Weights of a small transformer language model: vocabulary 8192.
MLP neurons of a small language model. Each row is named by its layer, matrix (down: output weights) and neuron, and shows model dimensions 128-255. Each number is 500 + 25 x the weight over its row's rms, rounded and kept within 0 to 999. Numbers have three digits each. A neuron's up and down rows have the sign that makes its largest values positive.
A block is one neuron, or neurons of one layer that tend to fire together. After each block is what it responds to, as a language model described it from the Wikipedia text at the highest values.

L5.down43:503504471460508527511465430521450510506540504518499528522494450523484499543492511494487506481510507570515524488511475499555488496498510474514530470509478495466500522532482514517509521499481465550522456476515479478496489481512500507477472498521503518474512494504494478465520509504487505522545512504522502458486536466486528479544489451529465531519503521498475498541562551533481543470548
L5.down120:488438495487462509504469430497511466490481476499506496454497491502498532526484483523495512498468508518535503490506520532510487538523485500526520500487504520487530502548477518430518508510528520536486510520501501487514516479502450511480509476469510503491501499468469502503467467504462536493496495475481525476560496462467500477495503506529559502553537497499514496501477514512476495471510
L5.down188:477472488474456450528498446521509508553495506485525524495467488513538496505488522521487466454492463532534516556484514513490508505519478516524507494502544488549465503534510539479489474524526493504505516499461467484469473495505474509464496526504469470520521482487528511510506512488444477496509500464469557522456563481486528498529489516437525520542506467525516536536504536532436489489500
L5.down225:549550496495483523483491514521483484504539496475506501549535422518518502577514525496491508490508488498523543529451495530495484519489476529516498473475510440468476460498511487513555530512511519506488485475509485425483511495492500508494502542544488516476475475510470506496529543502474471554459527488496515489490513465500512513485512497498476493469473447491521534476495530498518512450559
L5.down322:520449495541524528559506459522502465506470514523487509508511529511448487524483508461504492483494508523488532512508492502514461522512511501535496477501501459539481488525472503515494515510509551476507494482497497454487550505515485505492483465440504493500530502514513498510530478490485504473500464497501553460484512472570518489506511438486463563504525481467465468452500556516474502530533
L5.down355:488505469461500509495515505467535477495465509476484509523469501500473498500550489491482527519536478444472494526475471504466481514516552531487517460488495486540497536485518488486536458487527460517496519499500553430502498510498465495470504547464537537447502509531535484497511498498530487491496473459520539489482507500494500471520542497514449510479494482508515494492525516523513538511500
L5.down590:459526534538523491507473496487503547469509508524513533497482499523457509530555530480530478492505515528534515481469487500513501496517501516507488512507469526514483473502482519493500510519459503484490507455583502491501540511484450509548461499476504532515511482509483480483466504514492451469520488506500576511508507492527536469541498479521519497485490499520519500512451507482474452519471
L5.down597:519510504492525522514481532488457492506502517488537475536472503477467502537556496515485501532480474519545489574488536492513463512507488537470504506522501481505506467488480503512561512492542490464482450475511502500522519486512560489473511502528505528521549499490459506496508506496472512530491540525493511476478498520508493500461482474491496499507492523476510472468513513520478524497500
Responds to: Four-digit years or their final digits in dates, often before a noun or range: the 2018 election, 1893, From 1995; also first, century.

L5.down77:437465501511476497490487475516493494491471488499515519468525503476495458537501504501508547492478469456560502535497502508510502487523488488480483484515530509545512527473505510512486482488489460536514536511485515524532534495504533522530468517525530503471496492489463502523530494481544501522448526491535517463509457533519499476567472478495526506494492462525509502502458468532492533557510
L5.down202:498468519494523494513521503536517478513492475501517501519525542499500531517482524515506446558503468523515492524540502502485454510503518502551501552510513493508496525511496524527495524498502471461447489507484514500484493543455536526518479505523470485538486514572488512539495514487493450484505526515500467485512474516525524503477488507468475477489494458520496501540500526474527519487483
L5.down209:467476535521455454531521494537508499470471506535526469565516468503492526515534488505514484525466528514504485459462469525534501477503533497524519519504550496509536498472540486528515529488490479499476483506493501483498500535496480499509474506502508507496507468518483496515465524453488470479465515515490475528418511507500445492443490524424544503471515502479501457507519493502494517515522
L5.down233:518518516541434526501488496478525465512505508513490480533477546528470525499473492474492515483525483518509491502497467511521507474451506542473532549535510501561529535508468502506487498526514497518521486451475497520465489566524530525508458455458484507540440522533504483536514473467484476514526516456525524488501498521524542456498485555489566543488479486458510496478522550468527462457501
L5.down249:510463503478490470477499518464456523510499474467524516488476505482501459468501510506543493541494540523509481524503484535516427486513536511468496502446536515523511497489476477484580481499496476509479500545491502518548487554516511511506514499493476500527489498473498506509555515496475522515477480505442483515467531515497480465493501547484493523495499468503468464528493487523494524490508
L5.down312:453485558459481496482467500514481523513493471474557518481528532458517457527524487479498497483480512514547487503524508521504505479500505491544507536481530477527450492521524498487498471523512459502467436479501464503486487509479500492524536505496526452462561472508495471493465490509498467524453510447524448468445517529494460514505499511501458497469503516485480509504515508482499477529488
L5.down555:505471482478521504437540492469499492511466568507473524512449504504488426481493456478524487501536510500452495536488524498524466491482517494513511526495480540475525503533526540478488494514527439495511500488516493499499521512470547552511528510500513480531468467465526498514474507489503526492480521421486508489510491501459513517511505472486523503500530480484464496496498479506557512486524
L5.down633:509468504496449501510514499511494483514529486484490523500537503511528502460505510511537523503460516493525482513562505515520516513499504497516503491500484486540483498523488478483502512485491502482512504512518495486487473546509545505525464499470511531521485470520484504511509463506485505505506533531478469479479521540477546511507559495504501547525512508455444449524458502483540543491489
Responds to: Tokens that continue a unit already begun: digits after a decimal point in census or coordinate figures (36.4, 2.9), pipes in election tables, and inner word pieces (Ra-l-ph).

L2.down78:519499529488518524487487513526484499478502502509532501479527530469511542521483515480493474521490490503487501516483461494444515497523513484517493535454538495510502463506512521440498468508497427513539515499529495496530549497515468550502497538463456518495508493473492534472464512450501500481522532506474498554436509489497524491508527456524499512501512511542518465468500510498515480510482
L2.down337:514478540553514503545517485526488534485516488488491509453474488471509530440469488462529478477477477521489515505569501500523495504530505496479504508516521516465477497495447482503457503508491460511518528514496477489534543531506515517524524538472451478476455511499525509493501473513505575520510496486491486538515522475531493532518498532538493449535490500494535523483532485445490521518480
L2.down502:535463554475509503530483482539472490492510520468517499519493543490507449463509520460492493516519491486515499505518518514489464485458506485507500480538478540487515452515494541485512444481488530474519539490519474480455498525479523507485451483499491515510470494534520508485525528535489544527521487474459483516472519544486528488491464467500509518473516498505464500466522476474508513522494
L2.down626:495478524469504506473524514472505532486505483488521531532457494495495543428501479495529489504493496497524497461539468485498488502528478497475513515496514478518485469514507510476514498481525493489501478532553483555517467452523545523543505473503495486496489486476518514485520516482448489515544511498478494513497506510483549548482494453491476493491527474513474506488489476505508508508511
Responds to: Final capital letter completing an acronym or code split into pieces, such as SE-C, PP-P, O-H-S, CA-R; sometimes a word's last piece (consta-ble).

L6.down107:462519485502506513468457486517508456531492500506519539469496501452522508500510520524510520534516525502507472480510527529473495526528511516483503554511476508524524524535503508491517484525493455526550535487480510473486447489512526544457510507479459526511477444488504490499516499472507476494496478527474468564499498503484489511498478472506521476498491451500482538489436460512514497529513
L6.down274:522490525507501487531457512537497485495457496486474549475461496484482515455541488521505483495518506463501514469523495458551458493484478521519534529532473481503539493500532507490473515488536442498518482480513503548466523510515535503499478546502482502488528491492479552505465469510515538464514480546511539517481478493480547490479539540523514472486493527508521475464466518460486473529476
Responds to: The last digit of a decimal number after the point, as in vote shares, census percentages, climate tables and coordinates (37.9, 29.9%).

L2.down273:508525496486434526518491496466515518485508517511477524510463495484521504516511516441506499537519495532530513525502507516518502521507449507492520507521490513474517485521514527480472522485501475510538457476491462508543469475544467474477472546504548493510553516470498489497453530480502540513536494484495549511517521512534513502526465451509517481524515528508499508439469538507475433493487
L2.down306:519500482504453503490514516518557480463560506518503486510509470509516492503516498495454486475505543500516491514517474470487499485510483522524542480436535483467487491518537501493483507473492495466502513533575520484465487477498464556463514494513532533531529530551531505481465485468498528527493539504500523479507534525470518530519473424486507544517470532552509509513512531466508475482513
L2.down419:527473507534514535482455466525484479471496520504537484547451493531479460519483493508535502502516498537496463490517515490490503520489465523497456518467486518484495500480546501489506459469556477500506497513476472454491496525447514520484504484511529481539491532490494488526518551505506528508479507509489520481466498441487506509489473532492496520515522494498534533465519511492451450506503
L2.down582:513509543506499498512514456473533522531457529525470507481504514473546509482501525543452516459505532501533510484477541510477496514501495533487558477483483498504508501499492477469509460523527524505507481483465474518521440524526475491515494532546510499500512533504580525509526479487461536535453461519511497507533491497480483486550521509517479509527501423493496478482497494467491536504525
Responds to: Fires mostly on the minute mark ′ after degrees in map coordinates (46°48′24″N), and otherwise on mid-word pieces such as Ho-n-ours, Mad-on-na, subs-ist-ence.

L2.down15:531465473521481519544496498533534480497514519485518502472464521503504495519520458456468482534543478529507504550531474517519496474527497546513497488505479522492498495505450455527508465481492481452510496512492491505470519492507539493550516575489485503487495479506509512520509482487488533500475520524532493509505479488527473520518490473546493490500455492495500449476509501539542465518509
L2.down27:492454497561501483501497519542507520475510490491526481516467514532481472523528478447503457512530450494520489476534476502492496496510510499540488458498482480464494503506497489498478472527460491498536487515542513479527489497515533518490482515524504487504521518469564494524510478489514531515492492518522481457496549485549458556530475481494490528489526513495512491535507502507516501468471
L2.down154:497525496508484550444498476511502486488530477515504476532492475494494502493472448502501499489549476482510504475443440463450523480528520487447493481499456457524455494506472496504491513466486523487544515522510473479514506498510490496502496504514494527471495467508491486457493544530506471473525494493482500509462504435496509503529480455498510528478494493465525473507490442478522476511490
L2.down330:549511491511519498459497488510526440472519492530550473499516494508523517505513451497492507456508508452512510486456450532517471526494459496487455479499460506548512513478501468480518494473506450472528507507468486528494506486542489473499495516495490527507514490522522521456488520487471500506526475523519498516513514456529479477475511513472511506505500503510485460490456544518552523529483
Responds to: Mostly the apostrophe after a single letter in French-style names and titles (L'huissier, d'Orléans, D'Alton), plus periods after initials (G.R., R.S.) and mid-word fragments of unusually split names or words.

L2.down6:523506501558512537539476475530486518534533494529497516519493501526436502483515507488487530489534530500460523513500497488499468529485490506463480497502488500446525554468494536516524510522494505531467474544515484525494535490488569518478456508487483524529501482488532525525502514533531520506507501489475513506482497513479482500481466512497500500494524491529475492511485463470497496508511
L2.down340:530519471508484494508502518538505477488535517539521489505511478473520559520540477503506503525498497480511505558521526516463506448487533521518503502507520461507518522518486494457507496447511473477498484486517501510489510517516543492510484535546534510516501474456486521516506483465552508490464533492489507469483479550482462501485482458505516483520483468520469483508521483517529492472487
L2.down381:481492518502530545507498527490474522537546523466499476510498517539534475498467478499481511532512456541548498543464465519529469494454446497477484471500483520504509568459486542538476486515540455487468530486506499499498443468479479477512553487461516484495480485495500471476488512496523521486439519503477535491477517493481502472532522468537509512490507469503485522510517496489472499510529
L2.down573:534516457553512501481512507514495489502503524485513486560512474497477538485539510513492548445527511501487486490494460542496504490500465489470524513496528512503507562478507466501471494532474480496466472539510497478509496505505502480472481479466495495489498538456492521535506502466533504530500472512451461502466437514496501473505524552538526477501494496515495484493503539510485520497512
Responds to: Closing = signs of wiki section headings right after the title text (===Club=, ==Early life=), and | after --- in table separator rows.

L5.down58:526495509516495520483493485518466498503508486509524517520519495494511517507513546531545515465546494485520453465502498477455491531528457534538476520477537496516501492513525461507516522473508547506509513463554506506478528507508531509527502476473460539509495448480477470495468488513529499513497465510499521492482503511449505463476524444519536538515469511465536451495483524487516468491539
L5.down93:470472536487520506481500506483519536512503471491527461498522518483562483517510491483549513506495478495516567522486526511486492442479540480498470523492463481495513534474506486515544530489471478517482466484504496499458449498451517512510482536475481511472510477523460500483504483489468512490521468515486503478479482536502489478493449385473499523568485496467523462522484515521507483503510
L5.down151:461506527519497503504520513517500499470476464461522547481485497472501503462495518459552495486491522562487513470472524515490506519486496474512458463534532481510490490516487506574499454493538511481474523542509490502517533506545483488465529546523486503462512485475508543505526536481523477484524522463516515497469483466465509508501534464524485495465503520471540481521499484485489511464503
L5.down176:492473509503521534518515508504507505509503520534504472506496509531509538492490486487487523496491539473509500501535476495460478474503536561564472498463495492486465486464475449406485469486492504512490494507478511493482484499533524524492509500501509467459490461542483514561536485525515479523478535474524542473498538492503476475501478478496461517505496520480506505486495530509523493501507
L5.down402:458511500497506504485466456499463529560474511466481505511541503471537502462477526525534528497514511497547493490480510470496504526537496525536519511496506502503550528501487523488509519455524492501480552513471528488470507463528502527486487512547489501532486537480507506503521511481492503503520462512486493526528491484523468481480489526513522522556502486506489488496510497526541525474514
L5.down469:497511453517544515479513493497524515520477522522480523520509530482516517468504509510480480523481517535537497492497495530532519499489535534492492469510435506472493472464469515505502497508496476541480527512470469501521510472515511491563460519476541500468524483497449563472534497482523512528523514541510496495478536502475503527532503501515524463533500500541504532519499490498519438517513
L5.down474:465502473508524537501530521508480506482508526473502490526500480489488509487520484506468513498485512480494494547496520480484508506461517491512530524510502484499511501494507447470467494463467525551483487516504450482479546453506515506470506515468501534511476521494500501462526422474513468513467529509546460508469482525495486525459541528508497447487518526486503511502510496494573498493532
L5.down681:488463479506546511505506485467524475500480491490531516531511519504490484517564486442503504484511512511513517522516519463526494517464463544525472513484462530495477476490495519503496517514517535519487525530486539455523462488514495487471449523511494497500490468531468496481507498487531565477521512518524479494474465490509511480511482572500482466511490499515474496509514480520484522537484
Responds to: The word "for" after known, criticized, nominated or credit, plus noun heads followed by "of", such as "the record of", "age of", "signing of".

L5.down161:546469466499520517530464451513466506521565488547509500503502485536455496493513470513485441518524520511531502484455482455487491509463487507516488513508488502489494534500509511482512489513483475538486498443484468493482471502473519497490475485482496463488475499523487501468492486486512498497507478477470505551517505483486527485445520491493529462468504502477479510481513475534490508509467
L5.down164:497464513487513489512466495492474468508513503518496557490485498535515508524459517497524547440545520486472461539499499467518512513465564488493506467503487484484530487439498501482483479502506509494500482508521508498462515450459522515518509483476490511495503534495541511529469514501506496500489483476479540505542480468453473484478527451485501504481535509461495503503505496548477467509530
L5.down242:480505534508510481566505505475485490471513463474515494495510514483525467492521501501463524491504455506550524483517545501476500510550513543489518521465484513486448489517559493466517445440472500456530509503485511506486458509493489502521530502519478471514528491518511459470436501546484498490506506509496486511498521551504507517508557507500501506476517475487448476462509497480501456476499
L5.down243:508491477515480500497456489489506524503496486487467503480544481474464484497525546514501497527504451458542528515496527505486545528477488513510475476505509495443493517515498490511519469483532459467518531525475537473527515520500509483477552526498459490467514482518473464503504517493472496519454480555496490510552501461488513454514488448502561453520492516467477502490503502499528501512495
L5.down337:484499454491543554512482487456506475505480434471521485504540526552497500505516478538537521479544486494511498493486506497486517455522512490497509517501482502540523506502461501500467534514502522529479537527496465516504491480497535496517504468514514529490491518501479479513494473528524520516497536503469517514452479479533485441505445495499511508450514528512493489530520496485515520523528
L5.down373:512494526484521521499504480489484524512507501536447514492554507507521493501519521501461491468573559518456506501501552474474522500490489511532510465462529497482477496486487519495489469495501484490548543559552531490500506525514484516539489517493530507514510491493539513542436499498486493499534519504565502520507512498511456467460498463524498494483503481491508504510499535493470506486476
L5.down458:471487469503472545520486515460488477464480506417492505510509460515509519514494499515517456535485515457508480452459519524507515468508491489491540527466461508471504515491527467495485508486522482478468500526568510525486505528496442496502476505532466538477487461470495461530467521496436488523513525481487471478461481473490504521466501518464485504545499516494504524473496522525472481484477
L5.down644:549508474433485502525517501494509511436496469500496523520506488541462505512492487497501502510550462505492503478503502531518567552485518513503485529498507508536477508502509454529508495492510483518501473509546529507505511509562534523537523508503511491498494548516459498481486520509504496493478514478510478473487508517490505478487462506484562489502502519455498454527471524510488490551536
Responds to: Pipe characters inside a table's header divider row like |---|---|---|, plus scattered mid-word pieces such as Eka-ter-inburg and hyphenated compounds.

L5.down46:523512511502538520495486506499507500501501516504520504482468520556495487510507498474524496488485500487550489485474505476543466488471463500510496532524526472498496441541428506554502465493477497508490513485553531473507506516480512490465513518493488499505483479511502510444530543509495454530572473537487538506542543494509431511529473474481492493479486497449521465514503500477485521495499
L5.down123:530512474503495494554515490494509473441512522527476453514494499527511506475491448507494497520488498509569468516522457456489510522470421506533462494480470508509517507539494487506544491524522515489498502531569490503499519513459506508469524507495437529506508497503509487473509494500466514494473544517504553442499482472481502485512519429483433501491505535501485502510509501493513520526521
L5.down148:488506484524538530529473474536456518534536512498527451470492526525440479534468521469437504484472543489480500500506482498497531446511510479533516540485474527452475506499436479497524508450514515517496516476503493488488510514538536495534474464491525483514520547481443476476463489505477509462493532522469502482536485469455502540508522464530500499479498506481502511510488501504529492473503
L5.down149:506458513513491482530489492495492477493547504490494504510510517498464446478500493476479469515472490496504480501497495524527465506491429495515495497497494511533506489525513462503548489489556523515479493515550472513496507501517483521464442533478522488483514549493513529468454521507433487506487514506526475516517489517494530520536496466495518505523477500472515510443495471503460491515485
L5.down175:529513490513518514518510474524479525481461517464471491520510496544509505493470502518513538511505487471504505528504493472467486484479498530452522518535519512448508476531496494518465527483563501507513494541496493477451504511497491479468511535488501444472521545498510542481485522543540507513507538472513458507475504523513462480507451467488496498512494514461508486445499494505488505505493
L5.down359:498492465513513468528475512524500506506462534509490523509525472469482492511522453491506439506504488486559471505486503489463488513515458530475491535514501503498484490431500520530478499494465504502454511521487533490487501485441501490469519498536495495451499483497469476497523496580458490491502501514469481509518523494504509498472501490524463496497487485481506524493488483467538521479515
L5.down401:525502499471510469533460551530522572526503499463524501531500493489573523531504475498494486527490479510529561469551510534504499510511469479511464500550519493506480493509506505543494488536506499530536519527524541486508496458501484506466467486455484470488512518507478507490495490488491472490528538515460454498472487498523491529460469461473475508498560487478492531480507517488468481524510
L5.down484:508449488477493521517452510496482508481492498530512528511498481481482483507480461475473460516490470483502493470516480509437528530500467488513502552505507525512477454472469555485534497536494498477534475471489515550491496508500513520458480518476459522510470517513491469537544458486520506507508517479522510485490545466488533551470506466511497469513541522526532477518475460505539476462494
Responds to: Final token or word-piece of country, state and region names, often after a comma in lists or birthplaces, such as Rwan-da, U.S., Texas.

L6.down111:520496466498489489487435472518543516524504513517525479492526505530454518526492533486509467495525490492527510468516507493472519490472486538472477515502470504504490510551511497488482523484492523516482455481501512495496527496482497487460484550495460534504522475484529490541515528486485478522486478506527485464478518499515498520516511489523491486521498521498491494519505456460489504483502
L6.down250:471498468539485500499506476509506500512488522451488524456494504499508493472480532507499458442503495469480513459492508521477497539497556526528479471508503507520512486468530468500459480525489454449501490447540485495463487483520434523502519516505499514468525491514517452488500491512467497492488510519536497493502480499494499527546508421500522471481465489481463510465544496520517472531490
Responds to: Pipe characters in markdown tables, chiefly between dashes in header-separator rows (|---|---|), also at row ends; a few scattered words like before.

L5.down10:493513478482482526483506475502490493500495492449514480464519508452526500506501494550531495492489480519497527492519462479488503494484506506499529491461495471551507516512519487488497494502507514488454525519514499474495496483499530500558525476515491507523506492489539491450474528511465559465542490498496504447504513497502547545492469470527496517552526518507500511554513523512487493496485
L5.down49:477502502502508517427479523516516475497468466517493537526513484526511421518537509543519513515508531493504510512507483475562480478508503511516545512500471514531500536507536497476486527480504447465475504521442507510486509518541489515496548450490470507495487510517517485518494510473511504537483510506489465446507544495518477454488478435514495498511554496503480505535483539507512494491517
L5.down248:463465526458518502546485535463509476467513493507426470486531500474501509532525507514494493463507517506572489489477460490518490514463513489495449484488518492498493485475465470508504471530533465509515489521529482478516489511472524514468518494490476486507504491539527502476473469484479463538533534500526489503526496485459525470502489553494530512506449489506481489515542513498473494491516
L5.down404:485549463537546560520527492506482516468507509511491483440484460532494547542501484492490541492515479489472514467473524512499544491488532521490475489515492525504515527521517527479552480502510495487565513501483516427507516467484460483492475467505512488502545519493539494538499497514507529528485491463512463506506537472501455508458520478457559513496534492489496510510510492463503477449519
L5.down511:524477517502519509484529487513544513509488527479503460516506498507480467517503500522529498478518515480496461434540495478518511473504522553484505538540505535476507471523486531480524542459487466538453447490459500548472521544523479499456507484540513492515514561497524481511509524505458522488491529508529527528494511504522524503479498502475511478518506499506480481476478451515524494477483
L5.down533:468520497528519510449543512531542499543463502508474491516468483568494496448459493487503531513515525491484499496489528512544512487472497492495509465472501496487506521517490432527483476516493511448504481466461509572471450482529492486481529533508536504522500502533536489512479538466496510464537466511478534457534487488456511505499489512511493513527504480498468484532479525502485503489472
L5.down567:457470509506530486495475504517505482478468483476513478505520468478482543494505532521547501502481528506501514522529499483514472521497488528494510467497512473536521484527515519481533491496464424498502491505468469479472510523475462467513485502514483505459535486521480463479486522479488490492468492547523505481455532482473462494487474517507493449517545537550527451504498533516481466490493
L5.down577:507511487493453481538478518491493516478506500476489544471452454508541495520488477506525489485523500442519500513514492507472490488451522485489491488507539498512498484508509470475544508537503490487538538474524516497472526447518451499508514538509497517517501499466513527476502481481470481524500519511453474490515494474533492509468470459528509509542469515470500507463523554525501494477490
Responds to: Line breaks right after a new Wikipedia article's "= Title =" line, often a biography opening like "English footballer", also after "== Section ==" headings; weak scattered word pieces.

L2.down60:537531490478450514498485490481478509512483504486507468520477533541522525482468481513509504530453476547559472477518467467532513513495432553494451559493475481529482491480493490487456510474508495477490481527503564513489497543527508525519495520505509499483474476470491502502512570486477506496496502513487486492487543475490505484479497488514488496515534487511492482516506519537512480490545
L2.down266:524537497492512506519495522506483485494530523460528517553514445540507522493529475526474493519508495540572481513442522522523455527495478533521533496510493500504462473507489506516536477459516514477476475476510502476501526528532532479540487508492494460466507492522476506530533532526501478528510464483488570510445570502509529505528480461521473476496468463488522476502506490495524514535547
L2.down285:510490489495457445481536499460459480476533515549496477491507459531522495505529513516500496518503500531504487550476515474491470480543491496505501500512519525499519530552519493517546474481497529498485468486524517478511529486493538495490477476530457501477493477550508472475519508569479474528483488480520577495474533497523485516548507479541516511510512500492534491489484514506507499468535
L2.down405:471497496473556515503556542485497502540523552493508524536542499467539492460501509516449501505493466568519488500502531496505489480483487503521473495492489513487509526513482504480562528445492518514479546457455528512475457534500492524508490508480507487486472520474497514543496530489490501501499473464487509550476509503472478525491500484543479445470483489522522454481475462507486491469521
Responds to: Mainly the closing digits of years split across tokens (18-21, 14-90, 20-30) or whole years and months in dates, plus mid-word pieces like D-ist-rict.

L2.down107:535497543545536514519511499466459455475511489480489526491505513479511543440510515505484510529472505531502507531491518463520498502519451496485493486494507442504544523499509522509535532454526498501513507541408506513535487502510488511512485496464504517470486478508487517509527471563509492524483446502495568505535540496490484512487453473546504513484536479491488539495534517512494503491471
L2.down630:495468499461499504485484485495524484490500498469498519451502509470541468456525541485495523485458516531498525491455524507490527535488504527515519470507457490472516515517532485523538458469536488485495480496502499503496515543509512521470486518540477462493517457474502524543522530516512464489458479520496523481481526478488498475545525435497499523544532546488522494503480526519521497466499
L2.down669:541489449536507506462502515493500526495498484460454538477502469491523470518524504524485518519527513461511488513483499522488491459482516479501503455507506511483529515513475485482546525482498479498487500526508461495507581511517502520529499487507512499520502463443483475507478493544488465499503498508520451491514521544485483496476498584506490502458520496484516506517522510436500469487482
L2.down698:495468427486521517458467506450469475487540529545542483475474504451491524501532579476518530483479529499508506531553478480479496464555490504487486517537472482509530472494488500499446530486539489486462527488522497494488533490487497482494525530488521499479548496510486498513528532494540555464469468542525469499458499548458464472511471569466498523487550474523537522527478499530509513480467
Responds to: First word piece or digit right after an opening parenthesis, quote, hyphen or decimal point, as in (write-in), (née, and the digit in +7.7.

L6.down223:534519535483486494482469476486480488496473531510504485521482507464507532525499540465506480511515466475543531542500489519518482505509518485470531476503517469473504490493490542498498483469505447453458498473523463513527528473554528463475504512508511489440495514516499493504517481507488485531511501521517490471466477508544486519545453508501506494549460527496496524512495508486485519518519
L6.down613:527514457484493499493465503500508485510480544529488505507488522503494533516542527528535569474523492544455484497546517506474489524564512457439474531494488556469488485510485517514505484499500504530509429468509527508471531521512489445479476533528527495471511491519481498513473494490513534502504517512529501449513500430458479514539494522514492530480511546512507501509519495476474510533513
Responds to: Year numbers and their final digits, strongest on the second half of season spans like 2009–10 or 1994–95; also years after in, to, from.

L2.down158:514517494497456527488514537498497517506515528495467453459503462458474527550488488504480511547525483470524505493484524498447450453453443486517497557495524499477508508531465502498493529569501487489502505510487510515520500466475486521486533497473502485494508460489491516518494456536529496516542502460478492476482517461529488486483488453485490507536475503498469521494517535486490522486493
L2.down196:517493506515469506538499530456495522496505492449506489531452488517470520518482475505480492516534465504506505487497544503457476497478498507469481544473440525496498517469451477504513543582472462516485540519491518513492483538488507520486495501514506501518482471477505473504504474493487555504510511481449460476523512454503465519468510568521538548533497494513503507465520522493493525490505
L2.down295:471465539489466521549450517490533507540501496492470517534514460504506495491486482483502504461523472484546506488505486479463503506514524509540477478520502483487518540516495466499491549482515493524521511501484488531532477535482559506502495428510500502544485469466536488481537484481506542465484539485458518482551511467491542509503462520499509476469542502509528533511508547520489510464515
L2.down439:506500498491454541502469488474442527509506536482461511499462497440495527493522518525465510481495504497533481520482466489528476501470488480499507509498469470486514517529479499479564541481521491469495509507509480478541516530489504508481503525528488474514479504536547540510445523501502499498508471510438481533488519472542502542452506515486526507554480488501516485526558550474488534451482
Responds to: Line break right after a Wikipedia section heading (== History ==) and the pipe separators in markdown table divider rows (|---|---|), plus occasional mid-word pieces.

L5.down12:447480469519499483490493500491518510524547484551505516524522526507505496506479538485464530479481461461556536456429480490506510507498484475497460478481497463471475490498551517521499495474490533484508442488543521529527458491493478488519497522503513513506492449508453472489535501507493512463479515523472496526494554524558499484487482529465534491496505512474517469478504481524448512477485
L5.down172:513501493511462493485496486493546477495518513496498481529466515482506528472489554506556440540513484511536504499538490494508485513509498500525509490490501515503502488466492505486475524534538497483510478485532530524434492519475516504517486522478466524508467437515507519552496484488499476482501485487520551521460497467494502506532508478533528467522524452512509517480480500450503496507518
L5.down214:508479481494548508517525530486517506528489477499482490483498538504542486469500500481509496528509507504496499508512455497509521499472542494478491497542512501487502486499494464468549510494486446479482507505474547474484504495500583488531441504527506520492523532502531466456511508494533497512469468474527498525450495491496512496454533456488486426505497445511492528482532499467454496518514
L5.down221:493508493508485472499479497465507513520474511518508536493533485520483505457518465454541475449469496493528481499478491499498473521480503475490480516500470490523504512498494475453489486500479502471472522464504517546489471521515458469485513479561491526474498503480537500496481492504501508520468543498504478474515526510483526523518536456501522525474509488467539491496552482447502483475550
L5.down295:512503445480520496513489490532494503524483541508453519476530502501508465490471499487469539501476565485544464484485525505502503491483540490499500469543523518485515473477485534497512487504541472517480501516504501539501483506512461495477470484509516490448528520506488480535537489507490468512547481462508495468521495491466535495517569542513499541472482492508491449496497457460490492517514
L5.down318:478476479501511526519520509497486484518516498517480485484467503518511525491506508525536495465487474510516533476465485511476522507552490539497510505521483505511496481501533525487550473492437541516474489514542455512475515577475536459553537511512523527533517489463496507521551490503499546530442512537489520476480516504449496503533477507498540506501522487512536463499508485485487510487533
L5.down374:492475498496487559446531460520501514519506537496515490507484490491464490507520481466484559533493484497488464507473489481516556478471459509524514509514502538522509476487475510469504524518440535520480488465462472454461517548514474528525489486500559490562500529509451493466447505521502497483494504460490518487486522500447482506486514462484476490491477459517533498530548500509523483505451
L5.down389:541502490535539519488513491527482504475480525485534538472527482464503499483497517512490502475505461463482478471546506444516508506546444460511486485509471509509479505463513444453485510482472486495545518524508489505503541531525510486534478426521479495492504519489542496489454509476505491482482502503459529514518546471532525508469482524498504519479495438475497466515470471487512482527516
Responds to: Interior word-piece fragments of long words split into several tokens, right after a prefix, e.g. unpre-ced-ented, incorp-ora-ting, exp-one-ntial, rel-eg-ated.

L6.down46:515472524495470486545484515508472522560490539497523493486493514473491487526546521503520501545504459553508507494497457452474552490456504507518476496509504502487531548532538510520464479517528497490476516516493506471524518523488525489515521554527514518520500510490478498467463520461518510464469514492461537506506485484445473459459495516494522491478462507471515520488519504494476511470513
L6.down259:487524520488480467446531519505495465521518505503484482533498490506544473520490497522474497471535539476533482515446473487511490514512500478444493519499466526479499503507512539500509483508512535521502528486518470491517498499460497490454542510531460437569502507494533514509482521547494488549518494512530465506509481482467500481485488527489500472489500501518504504506488542487529544505513
Responds to: Word-internal pieces in the middle of multi-token words, between a prefix and a suffix, such as adm-itt-ing, en-jo-y, assem-bl-age, up-da-ted.

L6.down91:485494493513528466508483493503551509463488459543503509497522487478511492509492500478488495540511512530533484461492486546494507473524504486505473506514485513524495485525480485504490520486508437463515509488510467551507502512465440461498484519506446479518528511449493489510472526522479489533479515477433522499489540463500501507478479444513513471504524486514541506469507514469536521477518
L6.down100:502501475525472525541453491506497539543562483463525529518539463480485507498546523467524493502504485574510492547478486496455481530513520504537477486495500481513490487476477494517520478532508483478505535502488485512514528483480448504521485517486467487529546436536501501500501504486521565475489486504480495520502508484460530517463484452510488471525525494458553483498525466519492494509502
Responds to: The final subword piece that finishes a multi-token noun, often a heading, name or document term, such as obitua-ry, upris-ing, decre-e, synops-is.